config.yaml
d_model: 448
d_mlp: 576
norm_place: "pre"
positions: "rope"
bias: "none"
parallel_block: false
init_std_down: 0.0377
optimizer: "muon_variant"
schedule: "wsd"
final_lr_fraction: 0.02
batch_tokens: [16384, 32768, 65536]
doc_mask: true
train_tokens: 379600000
steps: 10433
MLP neurons of a small language model. Each row is named by its layer, matrix (gate and up: input weights) and neuron, and shows model dimensions 272-399. Each number is 128 + 32 x the weight over its row's rms, rounded and kept within 0 to 255. Numbers have three digits each. A neuron's up and down rows have the sign that makes its largest values positive.
Before each neuron's rows, "fires on" lists the tokens most often at its 100 highest values on Wikipedia text that the model never trained on.

fires on: " of", "ly", ":", "s", " left", "ed"
L2.gate541:174120171143083155177114138165051113103154129146157148089173081159165092120136109137183139167114117096168102127070140174194078101083129159153177147147117129173143149117155094134136130151136074114126082142132163130101137061115103112152088119158111136139210114079142158126119191139122173083179098140166088119071129063129175097073095187128141094136156156105098151125144104074146114149077
L2.up541:089142136123126139110126154179165106078136127105147175075140045154160118065134141171166124139106111126162153093126115151118062114188064128191155159161110150158178098114153111045137104101114095083125079127142146195129093178159136130183111071113152112119164155119121075127161132156113150123181169112111127161108112079063148171132089184099117083141172097100114126107140147110135124183089

fires on: " by", " of", " with", " and", " from", ","
L13.gate390:099107093106208166141084134132109155110078114136170112070121152180155152105159107131171217167152139103143145117118134115166180170168176142139110122122112081167092126165150103132103124122153072091109085091102206144152121098138111158119134117114138141125199143132099152166104127097148141172124136068137119120095126091118123108150082072076176169147177138128128140168118173103089064151143
L13.up390:139104068088142106136106153135033145126076123080097112176127135143151148097106116163122145133135115112125113120156153152133173182188100086094159103110101091128073092083127113106165142101098127148109086129139117096086138037119159150109121127118140099127152098144146130157116161153127175190094101172097138119114131140060174130125069077114125084142111143121159104187154166123118129153132

fires on: "-", "/", "×", " or", "–19", " to"
L10.gate28:137104129141097104125094117092117105125155108134121121168149091122204154151144141165129167126150148167136145099105131155133116168146055134144081130110113145091137123135118156122156070128047134094130089135112134133092181125164140192133163094162093138133116097156142134111190158134078162118138118117113175114089157095119089127099131054129162123159124133143129145174099140168116165132099
L10.up28:139209135082130133093122104169136126100093168113102135176128120112108099165149125111108138127111108113209055150116136102131104127164142119129119084167143174113155104142151160115098128100084098073073134143146153136105150154088133139151137083075111156115091170156121150218162081182168101121078154120086132094183158126194176076123129102140185120137246119107085138108087162134159108114109

fires on: "born", " born", " in", ":", ","
L7.gate311:121110154161148142125088159135140104124127164103141090139129131104149112191143153175107079169158104143078148146164153142175112151103129096122085137124080100089132132158140119113108122110180108172131157113178108087058104123112082131097190110090135163136159086150146100139143104071157192160127151171067128136130164125082191116078172110118193157175096092136112090086125055112082094078079
L7.up311:113093129163097105125071089141084062151159144133161154151101122102148153124159172092149113177108137150140096112138098144156174144098169192077110139173083110118152147193178092085120163122179071194159128106175165110142115146090084160138130157112118116127139175132084096100106122105084178111191126144091118139095102110124157108133119119177139132149149116081189142162100134100158126073091

fires on: "s", "-", " rights", " statistics"
L3.gate540:121166126146156178165120104106108154174100086129106137049137108125128080097180145135145068074149162123122121143095114105127087108148131069117142124187144073086141103145122076187178114113064116176121124117150147113166145099086144162129162117141110136186106136159077192130118090123076131069155111110136176192140104120139121090120115096072161091148187153129100106095099161122089183131090
L3.up540:138117176111128089129133179139058106148125096163186170144116116121136073180107203108141173128111144078126141193083163125151113117117114091120125171133138158127117141146091055100117175093085127137150098128078210225128095199154187083091141133166167132158155137173121127168100136126153115117127137108152161117112150087151148133092122103157091133181129173128156150162141114098116145098105

fires on: " the", " |", " and", ")"
L7.gate575:199080136140117153091168130125083139138092144103136100126126137140141117043109188100113157148134129133137132124106080118157118077148108120135123141104161174172150125121071114161185163087072118082148170131122095073105117135122112088133131142080170142133103103176132124116151159141116135150147125127160094109188133109088114125077150147118125095138104089102053131095167149208122179107107
L7.up575:139086059158160109156144100108128119108140147104077141097138084054144165248087073088173115159178100095108138137057105153121160148138125143177108127109088088101132118125131126085142165095128149158168136160150110135138113143125090156120114130078137187119168203152099071059156122080143175109140074119124194174130114132154169116150140150141083137180128101169065077136077122151105112189126

fires on: " high", " High", " Hard", "-", "Early", " life"
L4.gate179:142162085086149164118117155152150146147144075108117126186081061144132064105072135138152098154103172099167139174161149195144132165113072094115095083168137100115133131141136160189140132099117128068141128155141166134129108184117166094150106165190078133095054148165101067171113158121170130191128170145140108119048125088097111121062145124080121087134129173086160158157152122101148186135128
L4.up179:149146081132173153095080184114117153189093132140104144083109106132110068084093097101086098090117145133147079145121053162155176110129117112147149154187126117136134126144125090059122142154153108114069126150125156119164142139133170158103142129117120166113170122127110155100141108202127078113141112160139097096101137122178148156098123112143055128149158143137072128155150147112111096108131

fires on: " of", " |", "zy", "ven"
L6.gate379:103158160188137094131147150124105128154153170078170097109081081064104121131109106184133108123171121070073150124152084078121141173091111155124068160116140158075123180158166093144151159146159121158164099142200105216127113038105129165172090145171113124133138128091167147169111094142143167134131142138135192147120170174082070181069112166146132025168092101122177129136164083133151121141121
L6.up379:113159130173133135128146098143120124130162166135192121135097099100133138118098103171109165134139184184123093130134110110103140082056133157160083152099164200136119086082105067159104119162100197135180079115156148171137066083164120140158091133109095130148079080162130094176107136130105173180118123100153127104114113193183125114084134131072135129125157141133111114131126115109131129111141

fires on: "ur", "ul", "un", "n", "u", "an"
L2.gate156:166111144116168147122200137131157109171146141118108131128092090153157121126139119108127145111150138136144105110149176101134181140124075121090173114100162108146103102125182082172149155156168211109069149126172126130142115118092155126197078119127102155106112105198118113128093135129117132125087140094082175148088120109141095114139118130135128089098128121102119102163085133109098126118167
L2.up156:128141134120166183090155124135166072113088064153165156137087039126142115073104071141150153056095127113139178131107137110158167179149164209118152144082093167177129075130159100128129130126052124138142126072088129114126145120113129136168126095099048151127111127122122122095100158093112068146184110172146106132079062175098163131110086121150054178118185136146136151150185143080147133136122

fires on: " and", " |", ",", " Date"
L16.gate42:119138064087124139134141072119111070114115138132120166128072134136159127100184123118113136207165162129112144139122050099132114137189109152145132121109169099191140152077113129108118172138161165086109160152097177145108174187123098146165145110098095121134090143071149064086133115132090106176148186203255121148140147112158140119152095151112148111066098077104099185091104125187116106145186
L16.up42:101113121102125171132130112103130131159175149092175066155115141096118143124166122161116138151206122119112172205166167130107145117105158167053132118091116133110152091137118106095137117111120086113179122107155125192083159118164104081198185147134136153106157117147076143191100095069112106156141139098163058076164111146149190138099090076092113112130141109171169122169129105116110163137181

fires on: " of", " |", " or", " ×"
L4.gate226:105153136112150147119143101198118153128059161069114072121133118127081151073103129142141113166117141166100120127150101088109063123054099080162102147156121114139141149151117105090183145160114101132089127100119080163147137153137136121152090154203122157081157143119115139149114080126090121106155156138161125176154124147183143136144110057180181109139092159133153143149119169154101134142139
L4.up226:155117100069153096100132131091118098147171137146179143202207131108176144101081171116174125086125181083121141109138143118085144139102139131108081116115153107160152118139202155154070115156125126145185135167153157128119136095090170096115159089158146164152120155157112148113122113150129163192077174114083116171117127144098158110139138073133181118141183132173122134170137104204139189133074

fires on: " /", ":", " ft", " Preced", " and"
L6.gate10:196158111150134050129175097087140120068144154127107153095125119190148132135143140127136143107125047121103133096088139181102149122127175162111103135123101126125160182129097067157156135151101114083127171123131150156150141101126124165144130058105117092094106121083173146179102125117154078140128164099140160141079080088104122135128133065184154180202176105146155105172136125122134090192144
L6.up10:130122130134156068135180071125165149116116168096085156156162116185089106106158146162174155097138116079071159143139065166095117110150142158169094093110082103095073142117123086112131104163122152114092139172147087136098123167103141133071146137187136131118102142125087128126119097092096107054218158145185137047118123050072123147109116136132128179159169090063179130141078061131118137090128

fires on: " |", "\n"
L15.gate23:102109070105167109178151115144192171137131149152107122173114116081157080155114149121098057142136114146123109083111125117132080115157074194141118116123092143189107139077116089152172153144115157208099111073143119105139198113133172106155118121160058121116151155134108095127120089088150129095142088143118116161136156163137142132145114084081146099120140062143155145121155156125110133180174
L15.up23:109049167170190127145170120155124144143134146077111195128141096068154084157184186115071153189078095144136116122126148139133095069117073193097074129147134109148157207160113134096086126079155113131096111116126142119136124110155096115154150191164098078138136136148106102071140159072092078145091166139099163107173149203171086133175121146059145133130080078106162140114147183091095069153144

fires on: " |", ","
L16.gate566:113162109068127169159138114133135117145136191072107089116106168092149122156151075102140180104150124144112106128072103087119035130212019125107145113127130133168137144160089118064152104122120098114118120103049074136118150112164125130128094108113085147129121112088150089139077113117137121158150169225161176184136095179117101137123144112131130136121123170110098120072172121138107150143158
L16.up566:094124126121130101123160162064083191150164111160133192167120142116102121150146100091132123155152112127133141172105146129120120125168111187139137116153133141146192159075132095146142149179140126113190111124107149145198107066109134121107098122151132158124159102130153102110127164096142160178146125097071104104100126138133139119113150088125072158064181130183170090142111096086138146102155

fires on: " a", " and", ",", " of", " with"
L4.gate247:144094163147111190144089199126133125166108188114079112123118137157136189161080050149105115120206155126186105140111116140142158115125178119164106154211116174163169133100050116113167108141123125144123148120064134050133157111146128124117123094148132083083132087140144015163145103111159116091141122064124094120132140177132157137139171157117142100169082099145185074214162150124126130146087
L4.up247:119139154135107079150136130093131153158070114095116092142131097077097156127108115135126131113183157103165111151162106069128148152162176142142128158124172122127137149093115158131126143118134116171083188065099146160110105128126102125115192121112149123102139094123190108143135117170120156136118095167188140111152122096153098137193179087161126100150073084137140169190093149131080120139112

fires on: " \"", " ", "-", "/"
L15.gate314:155161147085057105080093128156155131085147120111095133150095164105162145166122119152079158152084198100165195125123146109179145135132101127169154133171107140170151136148081165235118158155111149140195099088140159168172184164190124157135156128132103172137119134124117117097144091178160126079168155074095170143080103114137092116158149121099204122146193113143177201166092061100136115167120
L15.up314:068108113119142111086122129123144169144138148160118096132124152118134123121152028151104119202102095105172096157141088137142135157170126147113113121097119124100118125103050113168134147101106169194109175099165104145125156151091098119112151088124134116128130111092121098190161096120166122192154087126085105134138140128111149105101118108149201125128113134127111115107114153155074153124084

fires on: "-", "st", " rights", " ", "s"
L5.gate374:068122097116146145121117113107113126133092103146219197051056159104141150160178092129173144137069095089179106091129136188108154117162142161131123125139114118074143103078109145153133064122163097173127117119165184183150110117126129167149094081199069088164150119106126135098117081120152114092166072130107115176120153112119146059153145136120104099094128086117173111109145186119048187142116
L5.up374:054089152098152109200145154093153113163079173162191152110080108145092077168147154146163097112086151134094113144110165142126082102191137120126145081182121198147162135167108115203089076134135101143116109083109137125163092180139180123165158120182073121092093084129127164116129162096140205098121157095122121171152112071144107157169187157134098143173066144137086182122139171083098169129084

fires on: " and", " to", " or", "/", ","
L3.gate136:190102188150162205165178068110135121121193110099146135128170132106141147149146161183118088154136120160116086092122109138131076109119168092078148097104080083129169125206104156125194170148101142085169164115080133094106182176125023134091110159139127131062146081141135113109116126162155128190142124145112202153128109147162165158093104131101154128100122136170095192199167162135120124138143
L3.up136:170103123152127176135126154068146119098139073142153144126145164157160149043149138149125079096134114135066157150116126099099104095152127091101171093117099122071139153153077143160172169113122129069204117101100081131080161167139126159133136157140115100111171133151087101155118155114124123156127134166140161100202119125161167137131136066083142114134186169185143163138142149132120093112192

fires on: " |"
L15.gate106:123132127125182110159126098175197109104178149122118126134138072189131109167089136085140131187072106175148161129168083128088069088101143137133105090113116118185101107120103121096153131149125150094119115142069098122119173129148128098176185087135057131136152125177079117131099096169124144149183125110173123181191178137121145134151163147030067115129147100148121095133131142160089136144166
L15.up106:180136158092055121093135103115143164169148164143115153079111107125072047181139174109113138177099150092184081141157181117150136101145054119130163139105166130169106100207134133077155155106126113144105140097077167197095120194110165100140153129214107070157164152164076093124128080132136147172159140091150108137087149167130153135137111113131124127122127099115144180096162127107114114125088

fires on: " to", " and", "E", ")", ","
L3.gate390:096083080104142133115150123141110122090123128096111138101196062120149086098174117144112173103132121156088071121130127132153135115152073170080113074113140121160205162126173059123108103192128076108166129123130143138057103145130047135131103127125145077159111126108107152099115133074112166150116154120104129080139127174142120158118164176128178189137179113114146195177148120124134122161129
L3.up390:096116091103122148178093127164111150071120134113157090130222091114077155139152122140146171141121109184068121103123145108169151135138133103075150117095103074139105105134170102102123152133076039146184155139100140149096112135123089144185077169114150128135141097109124141134104150146141147163203096126126075088156161148182176154135127134112163141156119173124099125102162119159129171154116

fires on: " \"", " un", " (", " was", " over"
L16.gate504:177155148126112130143144130069134135132123067096124133105130101102121105138138125135143158123097089090147106185146131154098123082118128118156105144173138131053099120139156092171118138145167086247107177079180166151137178177079179122100164120119120105131107164156142146135090105182117081099111133142149169122118081088166134141149143095103148106119083171112114140140128144127160158138143
L16.up504:154135111109151142122086154141142163183100117095080067127113176157161141128177110160132140084131174151141107176070121129089064116135186117167153124119139130161075182093200162166080106122140090012073123150093124106093093053080183082135171140176086151162140127118117158100143189088115104152143144154123161136148141098148150100129117096116151101123112176161138112190147086124114112077109

fires on: " on", " in", "\n", ":", " by"
L6.gate428:178130149148076086117083133138183108150131139090126060193132162136182134106133116138142158140144078223089182111120070117121156127135089118075100125145132082138144104159183055103154177063150185178079206157127171122095113132127109114125158066082169104114155105129062077143126083110161116157095132155097076108161174135164105141176115115105125171154111073091144085129106124131107137133152
L6.up428:113109105129116168145052190162205102129156133157128134116164176079102177170164096114125102162110098164106170099042105133116154094175146095103160116099163110122079100179100078113200144094106134155049139157107108180156078126090128121142093099150103141111130148122096094138114102191057130167173111160059196160144102146154131132103088141146111153121111098084138102142113122132060135169067

fires on: " in", " born", "Early", " set", " life", " early"
L6.gate322:128114153107125143046129149150095138137063086149127168127128140134126104146136176176127138101138167080196140092170094156106152080146057114088121088151110194087132130069150161113142137127184162095086140159096145128161153138111161179139127134128135140085074125061102091134149114125131114170137166170084066142150082103108100120121119176123166067161134124117212150112163082114063158140128
L6.up322:121095073113101102104114114078178133063103114108102128130120140127097129139157073134147106166086162183151066134099157086150153079150111137102123084112091166126157147103129112117141095163125157108051139148132142123182142111126195134138112144174111112093155161106117022111152107179106078115099093140130119103119070112144188110126088211083141094170152146082095137168148102160165120090151

fires on: " |", " own", " of", ":"
L5.gate34:109121111124124154080160173085128130136140090138147134060185121127169095114123110134119142146138088115082139136146103044136141164122125185158116151045124088132154167149120118103140141127173133123129123111107153140143090088113152154082132060126133079152143120126153160146174121124128188122145130178139120145058139119104061140100093177130114143106102180137107121092122208173092182151056
L5.up34:132134084107101066115181120138127158145147092154106140156132128103114167139128108217141136107148124134115126103133125136160105135108115089124142112077141121141160117147098098126134128182180111087117101133126164135189029161124081119080105120137163131147107116136125135179116162128135145170137083077145105181122049180105117137103096103088092086080140123117118082062141141128113131207144

fires on: " |", " as", " MEX", ","
L16.gate338:105152121168171122078178159172168188131166117086172124144111119148153123088146131163104123104167118112149112083165149088086146135174075172156121129111147120168109096178094073103141110103117170124165192120062201148167111136154098116125112135100129162091169090102129088167117131075111121090066133077058108143138173108108187129142139110151140157140120116100124135175158090145169179169145
L16.up338:116112076179104142127173118146173149146128142149173110181115112173189122159121106165097083126098073100133097120138143144108133142115147131114146137130112120109138121171099107075141095160121159171145168091053125087137124145120153045141135153096144139053197176121116131079155120115077186156111169128133133126106123160060109115104060100154135182182164116095153154177139120106055150140148

fires on: " (", "-", " \""
L13.gate154:121195101087134157156132133104101149139118116154104099159135052124133105094161146142139080134087206117157163144113106142097065150124162135122088115184112158082057166135079104145088132100173154132129091095166133103167135151140096218128133116144084102081105067184149157123162108152142056082158168125088139091121111147199149148123168129036138194121132129134083162166104142121154154158116
L13.up154:144162137141140078151097099133092141157105124082096106075129112169144111165160149130082182102137135086106093127162107083139034134180097126154087082124088160198093078093154111172091116151199134191104091180111176140112136140137126158112133094139135115157091139149114144148089109074124081122184171132221134178121124138165114149148159123094128115174130145150151142164066111121107145141192

fires on: " |", " 0;", ";", " 1;"
L10.gate519:144162119058125118089147096178140115088048086105078106098158070135165154094146088125116151127192118164144107137081166079090153160162148166133074084109075151149178162137117115131154124171126107234134129120123118144130127104130131133143137127046147148108153119095171139127133096211106143224127114114099141080164204109186115115104111126065121170154084087119140126126096094119104085149082
L10.up519:124102081140117166112164107170136096152118112038103114116168147130142130110114162146115112169169108148041154139156113096118065152105126180169108133107114117145110171101151151139066197109169123214159205150142128072134136087242062138110056169145086116035121146174108107164155134091132137191096047142175111105098140141139139134123123104169088120152116178122169179101113066101082090129128

fires on: " |", " of", ":", "=", "Early", ","
L2.gate335:090138142157143108143145086136117122176157097130216144130094104139183190148140112129142170175103115129180160103125124130120176131083106096169150161166120143106169118095133116121176181148131098139123128104087177104176117170118161066175157102152165130163162198152114131166163105134117099104113106116119114124128135106118159146126153121127107154116087158137125212128133069067178195136049
L2.up335:123116168053116116120115133140151185116119166210169107139077076179108121148137143172125175153120085162096110096107112096117161066156100098202201179151170124099176152141092103112146104112131151105125093146098126149167088139169137111101197131110120138117170164120116078145127123081091169171060139037203104166138117068098096140145115086106183131125156134151160115143179118132150191145096

fires on: " \"", "\n", "\"", " (", "-"
L17.gate453:178184149039123136090102140183120126158135190125095158114160135162151110152142131183100176149118160098104100147124156129157208114173099091112141117150168108092143114094172097156148122132095057255094126079124122153092118145149109151146091164095115147156224127104095099128123086144150123111136144069084142141131173145140148096166117132096081153130122113101130121127106116089114138142121
L17.up453:138167139130112164147121161194140159169132128115128128136103096136114116090158142156063140153074165109103154165158110179131121175146124102095138155145128125168123134161165140132118148081132132070157110094169126130127071152133117101115097135149126142146211129106130140089108106115098166094186103119158140200140153128109144141202224124082156146110137106097123140199124137101131101151088

fires on: ",", " saw"
L13.gate254:179114115119137082140124175095131160096112066117078053082125119119084154135136113122081150142176121179149166101200142104064138127109128139158115119085155137157092114061172096106150157131135117102160137138144139103121182154127122199130149135091127129149133177120148123114103140090111150084071133095106121090141138133113096192162131117131094141098121079098099146175090101128089085153091
L13.up254:076077090079093158180117070130073102033136102143158146114107150146117145093152144143156091102153148103152120106180154159098071114135143089114133065141123087159116152092188141099134098081147114098144174158086124128157146124166116087148068098166132130127111156133093150148167141136166143170138105113125127091137145137162094117034083148099183138147167148183105129146186119110108125120099

fires on: ".", " of", ",", " the", " |"
L5.gate40:103065172149130074129150180190092094185126174205115122105129080089204165120057143198058137108140189075167089113145123133133089112108141129100113203097153113105119101108107113085104130116153209129107107119184157196094060152053097144106176129117080126107107119109107123168106155114149146122091127135138110116098140151125122105131140088129115114134139167155121067154124125138076197150135
L5.up40:133150116172082141122169092167148133122158121098163120135094150128100098201121117149109134130141128155151089170098143170167091102124192124175129153110123155146157142094114136128129175175100095172161144154152131139170117097155151110127108169126165111178095153146084115170110175115127175107194116115152091094112134161129104145141124190099126166178163104143120082091153144165123177155155

fires on: ",", ";", "),"
L6.gate513:129076129164180134130109114185160116151124126182141149146070099080134147156107161150133109058131145126136106110116128071093142121163110124161132125098133125118168150143133050123129131158142125099197064181195140193094111065058138097128120134131123124158122120102130118100171101169149149147116134076083124135100145121151111089121160164129197137135177122107170116158086170126094173139187
L6.up513:149129188157169100127083154200098193196179181133103137123120135148155103092081126184140127125136163155157089121161084119106148143162097090129122155140124158096069145082096112143135102143092091121056120145189130108128160118129181114121115151126118174225121123141107109055099194191166180140148128103108139159153131165137098115163126151185157078128084071097143140133130105166118168137153

fires on: " \"", "\n", " do", "/", " as"
L13.gate311:074150117085131137107111093108127091159090155158131174126116146122118119117142099150088126159072086117156105092090131168126176084159122155161024114121122067128155106102116149124115107158091173210166152161151080099134118097133141128135102118156144198156100048144139137163088102094137133141096079144138161136093140107179126114217114093098185089153092165149159115086112143151170115127162
L13.up311:135178122119110157128142114075139182122113153153117108085095137131145120141086092061162144111159128050154103173091147141136108184127126115143155129127171124121160164152105133094102098071170080112130129120044203132145138144102160094086185100192153123152143143154077160128090076181144123110127116117140124132078124151100117109130114170097120126094119102110181137087159060127124105139144

fires on: " |", ";", "-", "==", "|"
L14.gate113:139104021093096129152180054110140146123106130177121127107126083139143122120125113190114154146106159131129117128080120099113186116130088210138106065140138107104155166071083117116131115209165096186142084145105141093210099155169170179093132109116103129079101133082103158098107139137181144152116111107099153132150127104111103080061054165072093073115105133069181154112091097112172156103094
L14.up113:145119135180140169134148128135132123130135159164123145085131087072124124131212125101173096127197131165078154098177069120122121121072157142154167123097089151140136137116119150100126187128149127103115098145134102090082112090124119111128150133118177162164120135067129152165096090119086125162179152135132180106114139088061121151119166113156156089102108168115124064098119105089091080141118

fires on: "ed", " of", " National", "ly", "led"
L3.gate141:159118169135142158116134098068112112135161085155151215110121113133178105159156104119134118104169049144113113140155122125131162150094122128158104075077081168141188111121081121107136117118092152143138107180070086154148148130124132125099119169142053176176089106082111146107184095057102101113172114120123097108055137135138138164044136174084047098094146210156100178185121138105181175109148
L3.up141:064078120138114133076172183103158083090136091096129164137121187131141153094191160111137101115148160134151105120128134116102134166130130104156137087126177143123128122168121195038124127171104123124133142135149139206137159137133081097117100145152103159130153122153112093092164130095144127171152096181148145174113078038115096157113137136077079144142168163167113101101139153168105079180108

fires on: " and"
L5.gate291:128133076141153185150099162161133132161114103106093129157086190162169111050091120104158156111156104136146122147099130143104125112114138111177081126150161164098139144152095088107165173162163120132139171158165130106121069124117116089127162098102116130115117089130147066077150116070098121115106156198162135048125108090146140055120174159095181128114056156080122077078097155164098120201140
L5.up291:115138129131185107141099088157155168215154160121136103119136096082096135101089138141101094132139104090132115088102133114112105144156137083118123149134109110100148124078112119113078121136129121139094134082131125175154133141120054170139172134122103135151148132148158076095180101161124060112141071137142155055167129169124169123169116090140129155178081138125125115096100110090123128079184

fires on: " the", " on", " and", " of", " number", ","
L10.gate533:116168085131145105099124150118122144133100139086153103072055197076128134048112159112182121133139145209132150118187106095164196130113135155147098130126132128121174141101118108103183107130162176145110102129193182094155164090113112171183122124104110080181110113108143138096170145097172112086102169144150110139156116105116142149118148158137064098113160142163115079076098184104115132136157
L10.up533:074144162169115091126091111161140071132076162076114114093085119133128178045150128110098144120139165130102104153160140080183129124080081118165166191098101108039175122123143103135201078092182112137110147148137089175179157122120096137150121148074126136135130136150079118043181139207181159144159141124161151049082116104137158184127147102116103150139049078176076110136109123164079145166158

fires on: "\n", ","
L6.gate133:103100135163170104118119166126117128108081074135122106145100149054126140170122131138161151163134114140120118089088122108170096135175126052150099103165141164137154149137157058132111154188107117111175159102106126116079169177172091154113094100109063077083142115092087128167145109112112118157144127091108029150153159105127132087178143101110136125097133112119131101127094136089161095135142
L6.up133:093056141146178131139142126139136111101202140119107105221123154141137165132103181178130118107187145102135105079192122118081150122140130096150144114121159119093098161142121104134177139074112117129080138090147121083131193110160065122086082062089119132151148145125139077139119085173175134120142159124106136084159138117066138166114116069146183130175088167130163151120143064163086123139133

fires on: " |", " at", " from", " of", "==="
L18.gate547:087147113151123062170198124124105110135188078095116090139129098123105121170095067108131121149093148129120150158131118130140137103130074200083112129072136147074159152134108111103166128162153171110134038139118168112120106069127093091063113123098121207128145112148150084182069083146105165155185118125081142098110124130085203179178141110164071101088089104077195117129173093192133082111106
L18.up547:144128149100127058131120181109192138183109122128174143118177118123148175155107120200131103127143132093099124093146104141140147110179111153103104186073131199151112165121109103146173098134109094181091103062084123172138104055108133114083170110133079103098146110173155123128141125118112201145129082142096149165110144144162140179181061083106085113125177128125136100128127118131141084139134

fires on: " in", ",", " of", " the", " and", " from"
L16.gate283:120125135114171170163110103114125134179099100107075162205106095119121141148178114125140163116084080160138090121176125138074128120132162117169091145149101114132068091165097091103142128110114167108139122187153190072090111134159084126142131093129103080146138100141155136077086170120131139117151147138197102140116114116052135156123114183127070134052053111076176167085139088109081114203120
L16.up283:080126096178138115106080128119110139072123129135174133105107122108122148097096153134110121137113095129072071142163119112143107123120133083119111118122092105138173121115122077125141117095121094092118126121136159144156116139121138080156129046135099097129125158127119128078112147123136101105209164106089185196183126125070153099206129073095097145163134145155145095126099101118073126139146

fires on: " |", " as", " wife", ",", " daughter"
L15.gate377:155157147118164171145130154142124154120151150129172116128163093110121143099140142142102179109177148169129090147164179135105179046119077179142109148067084126165088132179161113128114150136131064088148157106143144106095101110158145142122100108101169138088129157129113133165165083141170062115141090132126092132181176108121183106142110030072125121055168104129141120099176141166114073117133
L15.up377:109113107113203129066123124192136146108123118112157150115146063186168088087173141130119137112129094146154074066091155152100167081102155157130141153094101086114116116126126115090159110121179135132155145092117150128146102122182099140200171116041128101126129154091124138156162128136154117174110064117064087171102142128082121139133116135127150152084125134152137119156131161184123143159166

fires on: " on", "'", " in", " vocals", ","
L10.gate201:115097179133120123120134182051151117116117173084124084130119094158107077163118126181082113175033123154073116099136123182200175107102133131093083174126127120126085144126151067146112110077118184089079184116190110176160132129099208132109110124151141089021032095160126092180136138116074144139099072123053101139123136168105141123117170120129096129120193152061137086129166080111110126072118
L10.up201:180133161169139130138102113145141124129111173134109109109140135083109099187159127128144046156167154159093169153101105119108158147087115106122120106146149162162120126124095104143125121151183153078018128108120103150162136149122186168147122113165122118158104119117119152129081123154127102109099144130085126171147097132102195144152081115132171166150087110069103083110160118130076184117109

fires on: " \"", "\n", "N", " |", ","
L15.gate470:090160130093215190110116108111150114135120107168123161130081124150078048131149081111112159100070107110118116100069043115184121126109137148110135093119145083094141180169079112165110119193149104094202103131064110146116079105139113128129101111120147121110156145079103142191133132177064109115167192163164146143107123133169100137139074083079136119137106139055144110109093162100146158130108
L15.up470:146140161148105117164132161076127162148115142132139109162151117160167165075119080150160159093149134159105134119089112142141125128188133080106114086125093163102137130193146137090058066046109153130140101122161196124170136141122158138075050114103118107103114096163051127103164076177139099127098141148143175162135097121157212126072182165077179112184015126076138112174113132134104163168189

fires on: " had", " have", " having", " has", " with", " |"
L7.gate482:161182118112124073120160090132151199153123093094139153118146035172145120103172123049099138154115124110095156108097163181138104125161146079122086116175140128126092155106060104070117158118196089151174134138141146137139152123101186157115133133130105135145127112120142135163162053181109120111122107101092198182114160143112177124150097107072147109163118127108161073137093036110125113110151
L7.up482:164106145126089111089158128139173140165136196094095143123111091153149098132160126146109109131160157156155079113116175164117083175146123145110123097161121082126133119103114155091083130066150157131110131129076095180129147133106106146068183115152133126136158163110191137155143031107107151120152116144136095179120160156146115088157144064074139133099144142144137087159112139144111076160158

fires on: " and", ",", " or", " of", ";"
L4.gate4:119096105148113187127093105087149116099141101098132112084158212123144139124116167112111157109173065177125160092072129125126141150106146126080119155131145092121228133125169159118139098151113079137128148078129106090107107153082109127113128115185126108152161113185089118135179125105118137084116098091090116109102120128134191097089153148145197153136110178117119106125112094147132113145074
L4.up4:117087097135137093154188131090137138128188155167154176132145175140172127060121135092116046134141173133141111065143095096165125142141125117100104096115121136106074097167139136120140139100125116155071104100132106152144175180172153127147192126129128078153145176127161052118139062158151119127111114124112168189164137126099191199131133154141129191126127143187133153138129126128114147061126